config.yaml
num_hidden_layers: 15
hidden_size: 192
num_attention_heads: 3
num_key_value_heads: 3
head_dim: 64
intermediate_size: 384
vocab_size: 8192
hidden_act: "gelu"
norm: "layernorm"
norm_place: "pre"
norm_eps: 1e-05
positions: "rope"
rope_theta: 10000.0
rope_fraction: 0.25
qk_norm: false
attn_scale: 0.125
bias: "all"
tie_word_embeddings: false
parallel_block: true
init: "normal"
init_std_qkv: 0.0289
init_std_o: 0.0
init_std_up: 0.0289
init_std_down: 0.0
optimizer: "adamw"
learning_rate: 0.0013
beta1: 0.95
beta2: 0.98
weight_decay: 0.083
lr_head: 0.00366
max_grad_norm: 1.0
warmup_steps: 391
schedule: "wsd"
decay_fraction: 0.874
decay_shape: "sqrt"
final_lr_fraction: 0.0
batch_tokens: 16384
max_seq_len: 512
doc_mask: true
train_tokens: 258000000
max_steps: 15748
dataset: "wikipedia_en"
MLP neurons of a small language model. Each row is named by its layer, matrix (down: output weights) and neuron, and shows model dimensions 0-191. Each number is 500 + 40 x the weight over its row's rms, rounded and kept within 0 to 999. Numbers have three digits each.
After each neuron's rows, "raises" lists the tokens whose logits its output raises most directly, leaving later layers aside.

L2.down91:464536484492492510472436429455476522523494537528450487452496426488506515488446482571571559515513550461442499530515448534461509490508515529500503502485553502478532498503440468485472486521488478545500558480498498503469501504574519515580497557468504538470512504553490474466495452532467540470545472497469553463544534436413480470589475530495459542436452495536545412506465494506531565433578568417475459519484491503468552486571485423475483441525565460576498564515551497468545579566537559459510436588448516513516560534445447499425474491474468549480487433505509520509501564479480554471
raises: "0", "4", "9", "1", "5"

L2.down351:462554540544541503478490486543502516523446457526491507450435412490524505549439523548501571592465536452458569524478502520530512522518568484501464481481533573485533521563423424473419543573486485588423499533468504473490480567507446531526493474475432520491484516509487443562500479521485545439577512526457516454456496522476458486555547469499499526447521495546536433431496529527486527440520561459515457479486481530436490471533529433422422481482542453547500600486528445457489534536521520527528452549521492526521535506457460486410460505479546549480510486514522443496507547548481506543
raises: "0", "5", "9", "7", "4"

L2.down330:512552495572437500513487486541459583540495480534401508467491373519551480567519476490496520541458480513541403511529443524500585501492491550605484456479476524514500559475536490546475494415510547486503473490453493558470564488522556452446562517538495481473552587484518469465538574414468499484485503509488492478503504512453542508421517483517487478501497498608556478600506502459527487506447505488505504452490444490510563477512534500496501455520452474494489498453500466423469541474453532522482467483519514490452459481521591508527446520518447536498537531500406500444495577455545487482
raises: "-", ".", " |", " ", ","

L3.down26:540529499489413514474437474502542479506498521534486450563486544465532453604450513529490461565524487470560487496478631487516530504527476526526571462538484476499521490512503532499544420515493475499507537496590520479489492534530491526555403474479504525519538546436475516420493521578484496513487504527452480507612491546490510445435571468465493500544487521520555530472465444500518524518504509510549517524491433560512472477510528524461461393438434506525493425568461494474524484516461419381463482483557473501484510533586468511536480468494531478492510583510455560486494538525454511494
raises: ").", "),", "ability", " being", "vers"

L2.down172:502511493459472490474516557474504537455544450576411447480490503509458491512566495506490459510492439496518466535484519502493588510478468522507539492565438504473511539544520510537522492428598498499446440413431472559507568541427462499511518564472514492496486510470537461459467541466530527499495584509431540511421412502520561479482556548492457458495499434523480456533514515524528541519429563535460406430548545501441528541515559511490441495478441564560508499485481488503510540494524517540460436482503490502428450482475539604500482514465549559557544505509487544470486542444503499554
raises: "s", "ly", "-", ".", ","

L12.down75:554512508553405540618486502499448550460470475463535512519485470518468595442445502438523461476481558459518510558480576532524573489487507469433494511498492506504456525543482459568486482467481553440491446460527521458531515564534472469505414422517435584535556481463534398546489494534453545518546496543554495459473543454483533536482577464479485456543540536462450519499524507503557522447540430484512426498461544487438448481491568528490455526510447550485507476502510482532499505485613486455529499491451501552503490510495539490497581524492510463443525571510493466474465516525500489509
raises: "mate", " least", "ective", "master", "tern"

L8.down226:473398484462468577479547480451462503498498481487442555423498528507507501532485513476491450484601415427522493485569437530535547425520564534488485463596480425471516501540517477460459474531567450521489498438519447517504573530481496528467488495491505527457507501495472464472408541537486529490516443442431481439520525508497506488478495465560473539561473475503456515523497553491548515574532509512515496471524404495522528484620498477547520512473493478536475523506536540558508567476519510532502549531472602516449440505476442556568424542464478558447533515490478494539477449503530514507
raises: " to", ",", " as", ".", "s"

L6.down279:510501466462500503445492453506485498463458422527529497492517412525523461552514449430482488434483468533539482519516472496412541532526458562489575564575491515554518484541475526535557541478543502499510542499524483511466491502491512494433555551512482492543505588526521484498497444431541418484521461473463516488496493475551532454429491483508507453500444473542460514438461472423505562619444508517557405470457533528438538464514566508470486572528492513526518480537506578583424506540503536553543467501562474433537459489508449510533472494432485539522511495470480580418501549490522526499
raises: "ly", "ity", ",", "-", "s"

L6.down329:503520425466529538510525503508556538532516490499463485494525549477450456485524524455541450517486488463454472527451530502551427448496520445491504469430484409557433457531506465496548503457542497483448466452474512525474502564478482642498507494574529449465507520404443477537537499520586439524529469510563493508470555515409511510512496622453529563551473574438495534503539512474459536483495467550435499509534493532464533490498533540454464479496561511534520559573475489447511558451527457502535528528433439505529504576472441521445506478484493524500526506519450492478512473536482532421
raises: "ster", "est", "th", "ers", "ness"

L10.down193:479429478479440432452504523570455598483544491522460552518463486430531523572499476511445504512454567532498469518493527490488554456464510500475462528560471515494510487547487485442467524468441545511494594562471513487396517551555513476484476528427477540506564520546516494480431494478505491566519475445451482354438463461550473509505518534426554491504490517544431560549545491501498531406472561500496449519492551506529494544482492553410498462493498477544533476502528486551496498482564524549546527480519525530532583449429520502514517522526511494519537501551447489486449525510524436528
raises: "-", " to", ".", ",", ":"

L5.down109:472456420405468496495500495451487518543572530563495508486506577554538477515539482472432459517506464510569563523549423467492543480511495488492510532522456467495528445487537532523486430491488473525459495509483571529509483473511584540488586485517431526485454565407537511456480511458537471497431484564562507466483443497403528454363494529508492527433508505515523519557526530445539537513448491488433554458540502536481510523389497410496434496502498496526510530472498539486527514497489529545488454528481563551499489462503427545559510529540499558491506489430461531503471482539476492538
raises: "s", " ", ".", ",", " and"

L11.down342:528472482500439534520488493492445510466559534522507430537517430507498539595522524458580507479503450490536511521473476458464378500481453516508489502491521471551434538632424451547468515537495499492476552510477482464538521518439469499533431444578485468461543468489504578498466550421527441498515433505517513532479534361540510555561475482515481558505482476490535532536518501510476451501523514531475483503478498552503629442497477567496452473435502534496513586518542453515551496423536523517482478448457537488545547551477484469506522521567525511499468551509480483490513509511475485486
raises: "est", "\n", "ness", "y", "-"

L3.down138:549502414483577447488542530470538461564521534528499493536504502474512422525443463451503520547559443445498424511429523467560445538460485533443505390433438525512509505555511468541558488459540453553431479443514533412500578486490558557529457505461523532540517475558559501428514477476499488452505541470521476509548483456562529467483501532474471516495452528514479466489563506540458480480501503509555581429544616537433491500514489547527506500461456531513518513451529497525493524507507475479551501473465519558435469537519477547480502535476486503517442582561506418502493461503503444513
raises: "nd", "ment", "ments", "port", "au"

L3.down95:480555500481542499484567460419420513541413432519473505506442417521539478563484492476596476604484499508514508472493455493470513487504551455515478518461526573512537549478462460476490511558510481518505482529515458485481471505566531479596505460448472511543520519521479558530458496530436532452509439483494514482485508591498430420565520467497466518537507469479537521451435408456468482461491518502530439571528506537410515523512498449461424523491572500603514549505482446532502594526483571536487493473554513540474521492505421480459546496509517579455508498507503463519493495493510512469
raises: "0", ",", "race", "ym", "5"

L2.down175:490481467534458474421480470532482511514586526538490393481533432503490532524551578483550556539486496473424497539555498482509510466447461458581539583536464463488470550521478500492558522525510508493469503479510496551439545473454562424470470481492564536493519444505517420526446536396543547533474554522460544527476507491476481502489541517484506509500538573583500514507494521494503500477528497501404485451506485559465500450448427509497509511477442444473565499471562469500567538529537562534431533481431555534462543499513543585506513510496560532490441498484465485476484504403500457555
raises: "\n", ",", ":", " |", "-"

L2.down347:493552473572524544464446459489533527532489483502470519428481394473430535490469500515537490602476524512491500502485397503552508481523551501533485494505512478469532472502399503493496556506475510540450478540519500448508495546481476551489506528571431568440523546501549444436466518459461547443584481529456474462515531469467487479531554532577438542472473516510461461532505535469456538467531563486485467559511467506451530444527523469449444491487562479541520619541590475460505536572471522491505484558445537520442535499463405475424508474468542518529564477490472498487545485524500527500
raises: "5", "0", "4", "6", "7"

L6.down305:521509454523423543483534461473522531460528458527503503573529470484452556458547456517464462490496477539528492523480462505476511497502473533484458581590501490469592494467474485543508537498564448488490517438492524494547453501463518521538483558493446504410556526552500452431479461433501486482517501481529514460415577559429545453507555547481437546428473533537511498490490554507523520487484490510475518515562415530487432431598514446436563494505520493548460526461448565573476523498460534519535527526442439520467523565489469445574496521535460472482490480451548537448509481511551492581
raises: "ance", "al", "ing", "s", " |"

L11.down171:546500465445572492467479508510499515466510439557578507452566527500564508498532503499521498527497523495514459578480493474565493511421528503504499507471504501547526503542425509485465530488505504514461587460406470416501508484547446515530504445464506418440445542534516574447497529459529467559492568506523404453506540530507530552512514452472516496530542523519511546506579602479520474457468521421458490497486501512436493448499631508474462492504536492507530599469467469571523478444490457494487475424441516520504534473495467474471472539500423494544518504526507547521469557505487410449
raises: ".", ".\"", "\".", ").", " that"

L6.down211:478499497450508545436444468470461555469473505541463562502551526479453480541498586435459410564503443410475511510520580510526506472495512475491549499445501434478502513552510523489504486463536508483510497558483577437476487524471565572544510497528575565505444432566526573493453471595474541545519472443575439490447526492504481466470553451495495468487484447519491506525544451528549504491571531524508491539431581481503427483451557541490482458499506407527473441486472550492548478540512536512484520431538444512431475521550469535517480486518498435490567468524505515480468491458541503467
raises: "\")", "):", "”", ").", "),"

L8.down290:503472442470467494491499513500516562441468497480466505465511507471465538471529446545503536471407534485561554495498467474546455446537514513478452654505455529528474486483472512467435525517516512520455540508497507517522517537536487504558490552549498570508583506536510516514448527524532442465466480537470440481438447488504425464476495530495472533512495430422591550473495549536506473543475627520500455516477460534473544502540533426470499569499464474545486555512468563475515491508458447538506497529553510439445565489454408569501491496487519529448596568472470527428483481468504486476
raises: ",", ".", "1", "0", "2"

L2.down170:457497492511524581485529477528528513468531542519522489458432538571514499487446516518489469524455455455495481581408459471545582511530505478466479482527463503534484529517535472516490515566509549486505542525462557518597464530500497483479493456601469528519460458484496591542593481445491447520459479555496546516455527486503504539379572487465568402469508513467531410580470486512605457521443418515479454513481421551539514465437472488482496466505492522508499527452425501539507477502540482494434494511506471469494506507544517460560512513544517475474521533511452481503434526538534440484
raises: "ists", "mate", "ist", " least", "right"

L2.down86:459512570514555494490437465451528546513478511514467502474469443559545472453464476539575515557441552468450495490471500538472527521604540525548469505454579470546527513531484483489458527562504490585496554480526563481517479523518464532567479469462516479480459510488517488478495428522446543465550464472448547480496472468470472519602474516503489502433514456519461445474479511565444520420584604421563473473475434522482564502557490459439472489509576496567523562513557535479517509538428520436531452572474551522499511479459484477446467481486530519458467478508459486437521516507502539481
raises: "0", "5", "9", "1", "4"

L10.down141:508483514550420587460486460484536550497502579489450488454564440491481475492505549549457513554553449447546510589508541491439510485586499471534570503549508453495456450511513473470506513493562500487534464540458480490477461570459554526516533608488472519470552448459450498467445492482466513521557542478534478500486491535441511440525529552507468517535556498515510458523500537552537537523450497479483480412495480480443464512568512510479512486548465424523581500538503460513410490435576456488485502451538392473516515458533494462494467473536399487483463507543478423513472474498528549544
raises: "s", "'", "al", "-", "a"

L10.down247:489476539499469498492477508466496464485474508567518525546510460470497537430503539529532461492569478473548494526455504515427585527461518476493497585528519464521512598502509441517450447511473559553432470436547424438500490472471514481498447530493500505489585582510515473496549523507522537500545397551441496511550519531489530576505572528507493547537542491548528538491469511451516525498537487444458489458563498474534506440491519458473447478514442511540502588401483436557484483461515524455509560465485571497529588469479478475428457486473538538472530453487460450452522558419426501514
raises: "8", "1", "2", "7", "3"

L8.down77:487517473469457576475491474482497542507508434513469485502501449475522499510545439461517548497564541515472506486509369459504501488499517450520529612496526521517512528469486448500415539493468466531456522509499490558514443480525501466560479572499497587491520510572537537463525538466517434474575527480484466479486489474517470426501511540521471535537544497518467508482441504465511438470439528532509429460483501532438561518496491501488448531485480521524524612529478499478512563555437499563490510477554567482557577521494411525507426518503495496409530519486411586410470547546556487514
raises: "-", ",", ".", " ", "1"

L8.down151:448479584530516528471507515522557564469432529519419490493462448525506470502519454494465620528493492502497528503500439587530533532512546506524519523491486464530490504493394481525471495584461499516478501463481429515533507518541487542537458563493420503451519505530520519507458483486556486484509437513461571527424528554486466544524540530561526516517561554524499471434438488523525495474534573385416465446447539561476536439506564471478529475528446522540530542475517488516478514492479406510429592518501514474456494455461516480401512482518570534483474461529519483499496561504475485523
raises: "6", "1", "8", "4", "7"

L12.down60:561526413497571483518509499548483495417521484522479553452553458557559491549466510481549425503502444546519491512523460393498500498463506493476495518569490561468498472506522525411465496514475446567438562507446470521496533495578502518557545467539487503458480565489508529473521490482497291547467513526459451419478531470533506495461523599511547453512566516492485489484482526468548525436482493496485538485504511559497477450511551486464469548475576508506452503482541523511529535503483525461465477432516506558445524507452467516547478538577481487440484511523474482500501540518531481470
raises: ".", "'", ".\"", ").", "’"

L12.down154:497480476565521476520407513490496507514471493482532565421489427500469492560517431482486497644535484546508451407462400555560501518525548532544475474502485527546472498536418472539419455498468444502502499464498464513490472505556567503487501473425466534510482482565558443474488479450472529485478546510521474487462470505495544474523475568596462428480503475532493492463581468479480504508508599486504483526492461519482558575477504516554481580483462474474564431458503503486545548567479520426490511489479476536517553528494503501461578527491527495502449569495538502491467501509474580493
raises: "ment", "lar", "ir", "ments", "n"